Weights of a small transformer language model.
Training: a variant of Adam for these matrices, 229M tokens.
MLP neurons of a small language model. Each row is named by its layer, matrix (gate and up: input weights) and neuron, and shows model dimensions 128-223. Each number is 128 + 32 x the weight over its row's rms, rounded and kept within 0 to 255. Numbers have three digits each. A neuron's up and down rows have the sign that makes its largest values positive.
A block is one neuron, or neurons of one layer that tend to fire together. Before each block is what it responds to, as a language model described it from the Wikipedia text at the highest values.

Mid-word continuation pieces. Second or later subword pieces that finish a word split after its first letters, such as m-ember, b-orn, P-resident, deb-ut, f-ut-ure.
L8.gate91:077111110111109177138129096100086072093087112044148085125189137151173157127128135139151088117127191109115123098076165147150086121127100155084096126156129164118125119201139083117182147129082137141132103115155097118174159062128105108175100142128080138156084097144148113099133139144103136098
L8.up91:135163130148125137161130089149085070152107168129156114085103146121110120124148129114061086181141112096136111096133156086130062076069098103175173127149158106060135130105133146149162114150147124103132123103133155057123100146111143125080140134139144171116054088091136108082095107098114088118
L8.gate231:129119111115153180152147172187117127140138122111095148102098150110133096165160134107180110062163169107105100182106141136093131083150130098116156157109087091076112103146170092125116128138119085105036118152102154158113143118147156096105097109089103100155086136104140094126197122080061111127
L8.up231:078120129125212201106147184164088144121132133131068118150104132109166084126188133133138133098175072100146065062173157092119165079127151152125107100119116129127168153091103128146091157066085143093125118064153127102108119092110061153150149171085155142106132108110097149132069211053092151079
L8.gate320:169170121168126201123117058183131068119143175095149163126138189125158119122129146160137127182198079169179176138132167175088121108124126030171117086155153100143094101113099161074142083114116143149132130134090158087120186123163112139115108190127102198086120140130120091111167086118166116141
L8.up320:168146153168055150180090115105102106049146135093120125122086138111137141070135128123112141167196115147190132147127118131093151143163104116150090108140187119102132122101111130111096041130168105076103156128069121148093116128131129118121150196135142183129112121191175120126112097166105060098
L8.gate486:156080107088111143122129156158083091155116115129115127173140226116090115139187148091119085121235150067169185110120179133085121156124130127198085140126106165094121109161128099100105132136118128128118088191115109117141093127087159085135144153131145158194108150123130109176096153123105145133
L8.up486:153072107168167128117162146131138150165190203157118201129097125109130120074169138093063153101108169127143102095079143120083033121173123100084097136078136168165170149166187051151145086113183094157121105159130136165138118123138136155178114174079141118104124156146115134140179108103128087085
L8.gate521:123109136128134174156132089119108075109147081047135111151096155134137118097112146149101149106158163165177126104121096150094142094150133127117101116145171120108142106115140073095123066178148164167082095120157124153073163133124173127166126194074114189107162148117123061119135095127118152139
L8.up521:155152135133081114132160067079115133130104160161171184132057112115090080165125112142149092095094119127121164129124155147129098158116161146171142168212107094153113118145118150124082142101038154117074182055143113080143130114126159147160136207073101121113156102086131128139148103122108089097
L8.gate569:129059106211133156133161123097109137144115147150120094133186150114125130093183195096060129120161132146179061179162229102077171153101130152183137169173104107082120100151158135174145121153129095133159090136170160094177132149116111123149124177062123137133131093113107151116153132098059099109
L8.up569:082172162156168174127125056104129055150143115147144160093140101147159150111141138130110162105081117101175118064141098132135139180139101172132100164166111154168158157206107148132132188157086142134144099113144074114064140153154195081163141174145090158096045135172115090087110123105118118097
L8.gate904:152152089126092217190177083133103108071169082079154094149146117137120124123162109127115148177166070146104153100125129115136101123115134098127105089146124130149111111046158110120159178126143143096135112145122099064147160053158149103182138133089187179142105158169083103103095063119163106148
L8.up904:147104169165095127170087126119144093152118104137134089111170108098168150178056114173146162135094147184112089071207132124133098122165160174144113145143109090140139175108083104140173166096097111146190129044129067120125129102174134088119129119112163141094164130165073172134065098130099188074
L8.gate908:143124169111139126133127097141150129105144126116176141084189128171115195057178139105178079156112129132185191139132059204122094128122165157152151161125134152067093090169100122171123132056149074128115163086079110135163201118111122113090129172051022099140164083188128153100082099138108134114
L8.up908:153090142149158096172144177096141114109133106101116136115154091115158137094125182075114153142116126092200087147137172120097082149130116100170106112131104118145125104146164091096116104167125165137069156168115116154127081119118128113113108167096146198144154112119113076097157133119099100093

Mid-word "ot"/"ce" fragments. Word-internal or final subword pieces, mostly "ot" and "ce", after a short fragment, as in pil-ot, patri-ot, ball-ot, Sour-ce, perform-an-ce, to-ok.
L3.gate869:155153122133143213137130129042126141100140083160084124174119134177124177145112131125170107101104140143183140116127150130137153091154079079144116145150132071196155109120154108117155046125150141125121080112158068130094194106132174169101141094152164162111122186121111218182169081137143155133
L3.up869:163163124142170123107190091087165182080124165117088062138153137133084145091085134130115103134063090077149114043168122153117062145126094092124112161130145129180106246124118160153139116061159146097178170133115106097142127100187167126166154135136155177141135190078109117150124102154144130110
L3.gate895:130203111167180093133141157131106197134121127185095101107107115146135200155154120160172084151102123127087092148181169135170187063151190166146167184149114083091147116113127146121123090115105119113114151080182105153088118023123156108171136100165116128180102137101149181138167124114165130102
L3.up895:181153160157152128106126149167131187108102164166185150122119142112138101105157176184120142078137116098165154100141092156109084136169138097107066157208081113096098135116128068070140147059118219146186163146135099103132153121171143137143147107035158138164125134082086146050143095128108075156

Mid-word continuation pieces. Word-piece continuations right after a short odd first fragment of common Wikipedia words, like h+ouse(holds), m+ember, ele+vation, for+mer, med+ian.
L3.gate396:174127124180062125201129067144122133174118168159132106096102126121142173112112157145120152134111084118112136141124150118142157120097150146137079181185137103114116122142098126083108092100131156089118148116069077086149184144164114056099144131086075153133143166149098107108171107106078099112
L3.up396:182128167199100184190113128093069108117118066146109139163100132131201110115111141159164118217174142153141169111169187116150151121095096125160143143193165112129123161125139164092158065086102129132125062154132121107083180139183157069106159104104108146137099151151122087145150117111178095096
L3.gate596:165115097165102156145130090149117123153184146149164199188183086120132025110108104129139153109190112123165140153128074115128128104155129116147136138142125138123110100132091144113099155085136161123187121167091156106209133126171124088096105143117094112132102071127100159151194156077116104122
L3.up596:166188161134123116103128085105124112116053102151121118085174113139179134207137142142120156155138105087164163107173215140091138110179110102102134137092124149155097118140133150147142112165097162129158061066128144131164126097116106170164184083176138165166128113120105097128133087135149148093

Mid-word stem fragments. Middle pieces of words split into several tokens, usually right before a suffix, as in estab-lish-ment, requ-ire-ment, repl-ace-ment, and dire in directed.
L8.gate1:143091134126087184079133087118130113138102080169149096087169108099116127134144063083184162073154123109114138032125158148137159119105150155105162144139109122108105164136220119146198119169118139166082153119161150107192154070136091105212120173115134076154213166120119135128157129081127135146
L8.up1:161103095189109116121144129138101124135092036120121117078131161165097235142195101140143155098156136092111110102123106077107147166090193144108199152175164129137149208114120103136140095106149098104090112135120078129148124091081105108175097143142210102163120155128116169185134131109095142129
L8.gate156:159144066064151129136164150138117130086142097183111119102168100118107137132171146166140084068116124141153241099185141126094185223128165108118160103143119153155127146085139137115122142115120132150186165143076099106139176121084151156142056148161130147185132116142080146163093098102106130141
L8.up156:095108176101102136150158143076137135111141096153093130167121165095102120103143121155099143117187095119175129154124188150188102153176162088144114119115124106110054185132114121123121070122219054126048154133154107114156103130128083154142120132097126144153171116093125173106107125125084105123
L8.gate456:120112079106134111247114132211107141158169096099090116109131185127124158106092137079110118125097149144159117114065152136145167180095108125141072154138085116112138125144111139141098141121179140137098177145141079186157138166071116156135081123076099145112169083108087083136086127099071170108
L8.up456:184085137096116090157092082172100157097137169136078104140131121139135124109120122109122133133084118042124127146166136105169159202179088133156135085102115103153144147111127134115124092075157204140140179133124137139092097179200139132149099117112046134137198100083103096148087031152164086147
L8.gate544:152118120118094152209123117122137121147095131157071095113085153173136107135123114160143181123134054179178069140142155111125119131112101116088133110101079127135134139158123164106119074090119156165135140176153102147134178073148127087096202093075171165162192140121117140108150146067119170165
L8.up544:146165158134161151105097103105183120095079076120157073134129175181134125120092073100158134130125107172153089103101213190127150109144179153049110132146149094099146119088108102076196132154137074070145139140142105118172179110113050126136171092152139065137178146161078189132151143071170163098
L8.gate684:147124060115147133148150094136098127126119071190111129181107126099116093129129171136127157148131070154136145150112149129114154089112211080076160153065066120101159182105178115082182134145190146153137111179075073092138121115125114132082150138123119121168160127177067129148134095098135153155
L8.up684:119139095190087134145156140058115114123100110132102142094127077122152119076104142171161127114095078094215093134180166115072114172148127113150132105169115111086174117189138132132058073104082125199168101090100071195136134113163163137128143116052184189087154118100129173068174136149126142122
L8.gate714:123093165119123093206148125095130149141158131137155087186158098139124109124090093097105106080119073113103114133130120146156123122160130140124144131093110125154076075119071100191088072150162145120140181154152101088144133163125154154159114122119108101130196150116121171199100072117130183168
L8.up714:094114096124050074160168143086131140119112124172140127161150106093094119100120134150208094104154122165103113122163112127112153127119161180114142144081156130186134206173077087165119145132161140115181076136124123061228087122128108108179177099120128086130118156106066106140070150130161146124
L8.gate720:112097139161137189154198077091111062115118111133156126077199136137157176071133167120142130101085110130093155114143138181141101144104120129127127138083143089141187083184148162075140059079150156063155130201117088088181162050170139135114195144118102151140210117127095131171164141126160173121
L8.up720:120105151126116131199123149113118171121142157164128088138128129160091105074086094116166110134130167152122149163165153113150101160092122125150102123132114115140085139099144150105156125085129148156160134161150115099195182121095126123125091081129133087169198055173085107109132106141116146157
L8.gate999:084126078150188185155122155101122059159186140064122093110103131142136146082185178105139133106128123147140186072075118108136136138108121154128114153173091072142255058092151108174109175117183166049074141157132084100141147096186176121155178122117119107138128205102130147135188143106100147097
L8.up999:153106128133144117145148157100144191146156161104123108136104106133159142151120187109137130131144128138154082087141083142126098186118157180144183133105095090147118161116142148136106137159141132139138198137140113178116125134061148123166117082108094123110172167134080178171152157053188140148

Adjective-forming word pieces. Word-final adjective pieces such as ual, ational and inal (event-ual-ly, ann-ual, in-ternational), plus capitalized scope words like New, World, German, National.
L3.gate5:152190099166121128152106097122172125141105096118091115116136126116103138158088111122125110089130148096154173132105204082081113106158159115160195176131163080041085137131098195155076114160109066124126119151099133100138095079147140155124107108143098086142140138105112091118197104050106161124
L3.up5:114129093160125133065195152203136135179137160118138136121101142131110126129153180127108143114123119130166160136072109157128114083165127113093126118100111178107085079118134164123133106144128151072087112137082098154078110100084105076067160191147099121174168135160121118197111107097085163146
L3.gate1021:087156112129114161137106078130126110182084114104132160135174084171131152144132157079121108118153093186143176117144135095074152119147080118105144103153146170072125160060084151089123156143122144065126077101076073078106100132112070087076118163138131118188112086134143055144176145109132163186
L3.up1021:126163096173125087119159062166117094108122160138145131178115116111158096183142104070107137145074171108113163142153158121160122135163121128126109123155121108099095117166101157140150075138149093081095147100088159128112098142154090103078093173106114188107137037138031135113104101140124138096

Mid-word subword pieces. Inner fragments of words split into several tokens, e.g. "ough" in bought and roughly, "oin" in joining, "th" in monthly and rhythm.
L6.gate544:108126154128128142229143128141097116188114105136127119131131096103071063117140163120086173176160133159072117190086108179155086087106160145140129174130095070106153081101177129151150093067170113136127138109129125144161198098180144113160112101132080114094164147153151103116126117013131071079
L6.up544:114081112113095099143135132160160081137178176120123115148144141161097135137099150113092146155091154053165138138075134120059140070134084097073157105097129097143185133067135083088168079160073081146109155111156115152105114101112145106100127123162085138108180180016175193135094080121182125124
L6.gate558:145118092156106186106135153116137104087147108046171082113156167134148154110151146162122127074126134085153149151061113142100144106104151121139103141104135151072178065099167073096098125113097103157082146120068064088170170135105119093126094132103135087074113127129103155139106132156116118099
L6.up558:082086153204192136118106126152189108142141100146168132092200217061152141111136125118079155080128132056105157115103206186099113101134136116126150154114151107113126149089148121103168053130129121144144137137125101084126127118096091184127170127183114078122118172164124159157133119162124104091
L6.gate625:193080175119113124152093141135179088101168109102152111128117163104142139165142144159129165125184131107106122196113066163154133127152107183146132114189140134091138098117173149143174113181170126091109142122134106220100171073096141137171100170118110158144169127133127111138108147098161207151
L6.up625:138128122123133133141135156131142079165180079095149113103130128131159154097114177119165097171137094118132131117121144100147159114088120076135103153117132145079163125123130152083174065135094170144129128135097109096119148120121095151063127138139094120162058226181159102171118185095151133088
L6.gate790:107100120168127100184083132157091079087085179080174093147097118097148111083064142131146133169063141123087202149124105135076090134149118125140114092137098131125182136116125079094130113149115157063155167129137136093131178125182096085137135166091104156107125106075108132149079083165182132110
L6.up790:108101100126190127115163126168070134135098101148224155108136115127139155115176158137104155171117096074124167141079135110114165119110159132106115176094111133185146078104114129175186100125096131094136115122167125116114149138153157137111131146129138142148155080103153148131129170066149168095

Word-completing subword pieces. Mostly "ad" completing head/Head (headquarters, head coach); also word-final fragments like th in 19th/Health, at in What, ad in Canada.
L3.gate61:165117105140124107133133131137080110156108094096118112166137159129129096144107131135140105109108164154110165088163145152169151166138130105067139125127128132123124136156130090059222070110162107056188162148117162148115118160137159109156059130175056154159112122133118099186152145079157112123
L3.up61:159081126155102161105160135106117082120118114145111188098099119129162101121082110101136042123170158133123150180059101127140095166170117099150176146132116110064166106141128110115101184176100120166093098128112057168152175126199067160212141071077205136103141145144140154123139139080128118158
L3.gate960:103142117138090142111118139162135093089150120048199094131088175111115122108119107128151136162106152127148122147098103122093142135184146107109105106106172119166097128165122165023097187103130085141124142123124108159097116173116143085147176152146123117108063093150133144137111170158190174075
L3.up960:145035139120103111122171100188124093111164145109134064095114102146211145129151091148229172153168131131126120121145140173169128094109163158052068142107142104156153147082124125097122112087189151147112162095117085155121130124117150115102157090110116097152101148144143107060154133128153141118

Mid-word continuation pieces. Second or later word-piece tokens that complete a common word split after its first letters, such as al|ways, bron|ze, he|ld, al|though, al|ong.
L8.gate14:128130113117123085199091089104086111202120123105109146118076088141108099119126116077090072104166181085113161186160118098051092122157108165137111142123102131085101104166106136161108111139135116109150135108187091194145090136158109123084107105109096147132190135087123157114078085115075089126
L8.up14:106143082149116162148148145167150125147135163098165124102150130149086156137102135164131056097131106149163161112037121146085105118087157110147153134173100057178160094117079108104048173064103084114120121090092062117171127134147144151138171118122122172079101125127092144179139143107147123075
L8.gate24:111118135171161111144118127117106104163121159059181118082132111122158141111172108114164161136103148105130142105075111162178090111157152073093116135135130134095142104106182071103100093148157094170132094131107081104071132092120167110164125185113141115173138099083200111109159152141173076140
L8.up24:085089161129111124114162166149091139196112113132165170121144012147160175188136082147124118071159169116150084166100132122076120118163169151148172115112134111169116146162117121136137079088179133157087162146112117130084117116170105103126109096178105113084165158131167128134100117076137116155
L8.gate93:147108102170160100148094185112151142131140105114136170134115107162183152136163095157124086039064125111155131101062117110149100089126081065116156115053137079067158124171148123155087125102196159115091155181128105144160183110132161099169148145095108116130176125137100135113174164063156114126
L8.up93:191115150116101160129103085132187068113109130112124092125167096125182025089188115141168060147128102136128135110048119101142049174118097084156164177104106071129137065139100075074150108111095183158092108144129090080159142140153105142142171170146121173120110140134122115151121130161151120139
L8.gate446:116118131136085112112143090053142136132085097123100143100135100151114126160135139047118129185127133152174160146158099130195066104112087084144104108180123152141178076118120103089168151072087109134095136144093139091225145088154105134143175127142088163163152128109123163150083086108073126109
L8.up446:137154200114150123085128143107164116099127161139121165117133124110133077212149126110099140120098195134066142146111091221132162151117123208035070142225095111088107131157134067127113119151121125109162168091109127166103105145128072140164114161146081116096137111110164124169130106148103138106
L8.gate458:133142144156119135126107101090097152129107108068163120122112127057134197148166125092131091130116126080119130119154080125163150132134131096097123117168100165081139087160136094110106104076141134155199117112139125113152167154126143089156168155088073164174102155067147123157111145120171191123
L8.up458:059117116084162114182128159135125186162084015081131142148191093128160137103152119057134139118127152147111127155173124179123126173152122118129145185133101094127144146138157161064134104112123126120117150160171097125168156134133133129117116168150130119149155138117112190134152170087100116114
L8.gate737:109155098105097131099185120130127147104134062104148092107134168114129175108158125107123162071106115126144134140167097111114130065067179113141167112102173167100151059057104136077146110127175127101196097142121074135152176072130148142119169190132096177131099126151114164141144148125114147163
L8.up737:096154144102120149118103212172117142095140134071107132086138090188130154094160098111142106095182201128170119159144115143119117141160156175080135159109152121082124151106152107169089113172146106137149136102188112231111152150137167122149124146120117064173115116138152164133157189095105146118
L8.gate775:106103091136140097163124152166043104171116094140090107121140069141091148149123132094126153079099198118171125141087084174086138181137134165116163144133076172134108127170123124189097191187153137164131130117105151173161109081141142079083078118148140140125127132119130167129103086155157160148
L8.up775:114163085091128101108181178153179089095132084087182134129122136124117138186186115151159147157133187123104122121132092141149136156172089133120081167133130071082101128132119131149096060176103083162110076052191133129059126118163118123170124103108107162171198150163191193091174109103130158102
L8.gate853:118114078097099132164113174128079083168134117100148121133170158093081153145192125107099122105099100102107122156112066109154134091131168134087128127119093133095180101116125130150131091123097105118185127120127107153157159080111126102130084205133117139129091121121151210148111136140125121142
L8.up853:095091104069096166130115149080115135086123137133155132185217100102067103156159090148072106114118171109081082188128149069131159106165137170098108172180124090109154174116113131114124107151093093138178095073150103173213120123137084144127123151137132074131126104105141140130136179143084121136

Word-completing subword pieces. Later subword pieces that finish a word split into fragments, strongest on "ce" in Force, Alliance and Commerce, also "ip" in multiple, "ure" in feature.
L6.gate123:108116133088119097147127106169136112125191167131167159126116155129134102164200174126152134152132114119071138118171149165195124176085096110075167132139098114131047092149150077184133152090200133127216148106098165157154133072080121123146038147133112159207130155125131154136112092172139126058
L6.up123:080137153066163115159081139121134130130140118167172131131153125164132132132104109137118122111111140120062124070113119151085141164077122170139102132102135094100111159138196108186135176096113117144172187110143108160154192136084080086102107103151199131110114112071072158102099105195117078138
L6.gate469:162096079137131204142184175125105121151117138132140126148144119156170097104171129092095139096134136124128115126110130099143081134098162094078108108155118131151109113144121164104108112123163104109121071159057144225099172150165084076134090230136142223170189112098091114166099159095162110176
L6.up469:165106114112134107144150167154081118102107146135211156087158122108141092099170137105125115132156124116122130134092151081089100136137159166100121151075149125112149132130106137158070109106126088096124121094133087187110140136117122127201138161151099199133139051143126105122108251161153221118
L6.gate507:166144126140073162114140112126149153122147112155041126122147068160116109155154148118092101110087108115146145154173148106172118102116117097106110098177076104064140043078099138152138174085161152203115142153095134142120184099157120143094143133122144137116191129129112128146126107137056119116
L6.up507:174132129192089130164137113067061116144153086140122154116194061150084166089129156129082142095088060070106127141159105108148144135134155130152114127163117132145133136102157167151111083156088199149146122152101162117193121146097100117155109169136156085171114110136072110104142141165133162122
L6.gate658:108082114168118157145144151089139074115089056150130123155109111175138067119123157146083107102128094115121191064168142119151095134107068153193087118076142155125097151123161102102091085123132170077081151144153066136121118110160157072099124178121115169169157127131081133108129147195126125110
L6.up658:101123133165112122125170165121100145167161138147185136146118090136074168121099159134187122085107118166171113100179164112167050159142118105155089100133140122128134173140122136127145120163200193156136096118150127128071193102170101120117111146143155135151151165103110170065085110164134181129

Word-continuation fragments and World. Fires on word-internal pieces that fix a common word's completion, such as Cal-if-ornia and m-usic(ian), and on World in event names like FIFA World Cup.
L6.gate73:068144124137126113124139128086104176125142160112116151085101086134150094121133158085107166167115122105126152085122139078085158082187080164105142074148120165074198148188068141108116122096129146123132135148129146184140127149152083130178080119091085144119107128153067144131097107135081145116
L6.up73:121136162156119117129184102090173137127146063141149149114175080078142078161131101084147097155134112126146164128163147159116086067154121101100174101164131104070185129111169106080111102086136059094129094144118127113127124117138149124117167165095112162105167111053104131120237110080074098157
L6.gate388:117096161135106144070109129089165098091093139155112120111153221103083119110100178148080115112176110133160128198164083098190179129162142116136188112101095157080126140180072125067109137128112168144120118181142154085097146126105105130125146131117138174139089122097134109114109118102072164153
L6.up388:088164103144076145150130067069111138160124164096143125115128151117114104089094205189121101120127103126141106130155153169169119106136098133126091110118115150146105115095105155158087075039074111171097130144149086111089154151063182076084123157151075149140075106076127147067165147097083117158
L6.gate429:139128131106095124085116090131094066116124076133145146134111121179127122138082135124175116159136101137149179118093158191125124118153121099112114139119118169103105110154067199108157046121164122059080118152138140085115173152123103132075170153140171148205139122134151110101138104104158161157
L6.up429:146157136147096154102168116226128151164136165117117124110106120117158131140110145090120093125128135103113100082162079163097120126110120109128119086057103130078160088132150119115160056100100185209151107122164043051108179126088102116131134103167083080077121120145104109210095106087099094150
L6.gate681:135132133128099184173119184124134169124138121069142097148184145112097090154094146173162080170122114136135149144158114159143119112139106099096069107162153099070126155140103165162116139142088071171140124151094139126120192122169150100072107139135115138183173171086099145125108072116096120158
L6.up681:104130155152087107123099174145120143117141138139189146110094152170145147114080126184122110134133077106182178142131111118165106100085096168207124157159149147167164174105161122124125126154155173145115119162174101122139187114100145131079134128137173128124199169044145100114145143171130103172

Word continuations and "World". Mostly " World" in set names like First World War and FIFA World Cup, plus mid-word pieces after hyphens or splits (synth-bass, pickup, 9th-century).
L8.gate126:087180110177097073112159144104104137149137116163110131086087098123089128128106170066132136088089128138165108132120108146119099130079127134131186097147102113087140181149145130101149153158102096069155184192064166138155220123125133089102093150102087101107140126141094055088134168083112113137
L8.up126:138199172110143123129129194153167132121141146164143136130066134096106104163071154159139150164129078128153135114121087105143090201159127121104170072173137121109113199095146181149160085043098147143173156096133178109117183110136167134078145125139167169165119154099076061134153137127071106110
L8.gate138:150111139120119163116106167134073082147144180156161139177087126114143080113081084123119086110170116147091145113113091122103131097122148085114082070095080107147075132162131133155149138097113184177172116183147103088177120117147178111166150207074112103178099085093078113181106123075142177155
L8.up138:155172094135133097086100088153093139180133185145091106106146082143143114117159139105182074109138103132111160101144093147132099114127149180208080174083129126165114116134084169172120123118138124131144132103131110087126124121143122086192090140123174069160111070152107108130068076071092147156
L8.gate220:134145090137111161150133074090175149083140162082132142156089172122149157103140153101101133162153109185086156074118159106044114119181096087135169114132151083121075123147138099152114112127107086151151129196116136125090100132142127073187069148092117211191127131161141095127118100093203119139
L8.up220:142138079176040126150133113055130175136107208146118190147161072152085133118090113105098088097171083125119100128139150129151111154213128145183141156113170143136129124156119154135103164113074214156168089112145127073109157155162124124118107152156126082145111124115172094139081086107118126181
L8.gate448:112095138097105176119123116119118128095162155128126103144135109094116094124121175124143117127138152200106139119105095198152145168164160157106110102131137084122108155067082050147103098136062103157127137157114140134157152119184132083139109159074098154123104125141104104089129126060132186155
L8.up448:062161119113093123125140113116110126112125128120147093114113173166181158138066119129158098122136131117123134099163154147156141113179130126149173157170172147120150226144146177067084045088145100120121092104173087104065093132150106140143125167083163177120125121166107091134105096101097114119
L8.gate476:090129113169132155176116112116125133109148094105111086148132130139135080084109156105159149084097123098084168139145130141149151108109129151133073077152111121083143140121143059127111155113065123169075112177153145092173168044105169076127057194122116079142151128143109118130104066122129161113
L8.up476:142148119162146106103140053166150138054104155139137158097173173160115212099161142138126117092134149095117149191162145095147162113091219170154144164155123152068147082150128094141194130161098137118139065135176170060113152111083171108153156155145075135128048057163134140103126190140112117173
L8.gate483:115118138067106155184107091136167153118101130120129156155156120109138093139139117177128094109144127100072120197117118178142163165186110108065084139126132057126124143119085087130138134139109092132168119191101134129150135130180141111107123165091127123137136080139081064053173122139087170115
L8.up483:083133132094100116129127082095138079065124111109099179062129140134164143105109096226149171125138116106085099181085143180158155195108086137097109142123140126171127176177164114095101143158117147087139133080124096088145153152135206150110165174123129147079137189100162154122122054162122112095
L8.gate661:116134089166143134112101134135110090104097132081165123099070236139123163136160148093090146142187119132156176115094057139055151074190085168053100133167141139107137112108123115116095109105112151096143121146174144086126153106159132075193142167128152214087140089079144104120110090072119149196
L8.up661:142126098176101115086148097079142158154121129086135176135150153129111127102153143089112128153170121127145157144122155118124180147151147151131123143124168072072111157108111131134132137174139097080164113141160187052178095133114099082134130158153170145052036123062102109107069129076095134165
L8.gate823:176091097137116108119129102152099159130172107122109133158126108168158176156113150172118112075125101118138128099114087125177084105150104134130117129134078147119139143063127156081161161142170157170178118141124157063094084070204138128191116156077129131127158105145118102182148067081148167166
L8.up823:125097127152131170103137114137143185123177159153128164086149056071181169144148112144169149121174139161107179095122079155138141090087143135175087157132120125135145118121100169124085115085083158130094134140147106172088079141163108108167119141117116111134178137146029164172179140156150115154

Mid-word vowel-nasal fragments. Word-internal pieces, mostly -um- and -ang- plus -c-, inside longer words such as s-um-mer, l-ang-uage, h-um-an, Big B-ang, des-c-ribed.
L6.gate132:076092124144089133133122097098084097135146179130168079096123122101184063122169166136138137081139124100107112075098140181143169125123119052209111020127129151178146146119138097076125104151095111158140114127146130165174150168181161109117124101057120180173115169135133148094129092100200132112
L6.up132:102144112116118120125113122077177160123087156161189101150119091136124048094103140107093170161139132121186149154087171116125055149144128066052091107104115180145105191179139122200184098070171083153198145162090178161132081126161078096124147198123140110118142185077130075112067111130126085102
L6.gate504:123111151060136112176102131129098116198083170109101136158152116153198108116154123093127133121144126098103129118088128186174100102145098084127100129123120130082112151137148032091112059113175070163203138150100077127079124155114109071115099122128158147142123104058152108117114103123100090130
L6.up504:067155153111136150153132134137104153151109193123137100135110099071102106128146115121092206134141124148161084109124154156127073130133218148140092114121109151081096088072119165071107082123154110178155123131201120169172131128133131073165095130131167086094097129121110104130090124056100165108
L6.gate774:125114099140123123160118067161166126142106113087123121128104167128147169098127145142154139127129115139086171190095116152177086101145130125136165137139138153119069065128114108093093164061131097132183159141089076104091108125094129118136180148077121099115153086076138189154163077132095100168
L6.up774:139135136108187166076128171150090125092129105141135097119090198107072180104130074134152104152148131139140166180120099113183085148102150184138139118071136154125092117082079160181099142067157105054139163161145170054097116073095119128171148127081182101138138111102148146136079081087104138150
L6.gate945:119172121095130133104087109132116151109119136174170121172152000116104104166163128198122087097143189121157066163128129142171092140130141117058123089119093177136125153085102080101119143093183105149188144108140101162079180192083171103154153152119114114144140100128203098130155140149153116165
L6.up945:141160201120128116152086101126160091135180140154152131190159091157131075135097117172136110121134143127146113136130119128113166168097102146022169118131107120082150165105066106122121160138114127144156107128114107151098151169113166126170180146113147134151133128082159093171147099088172140149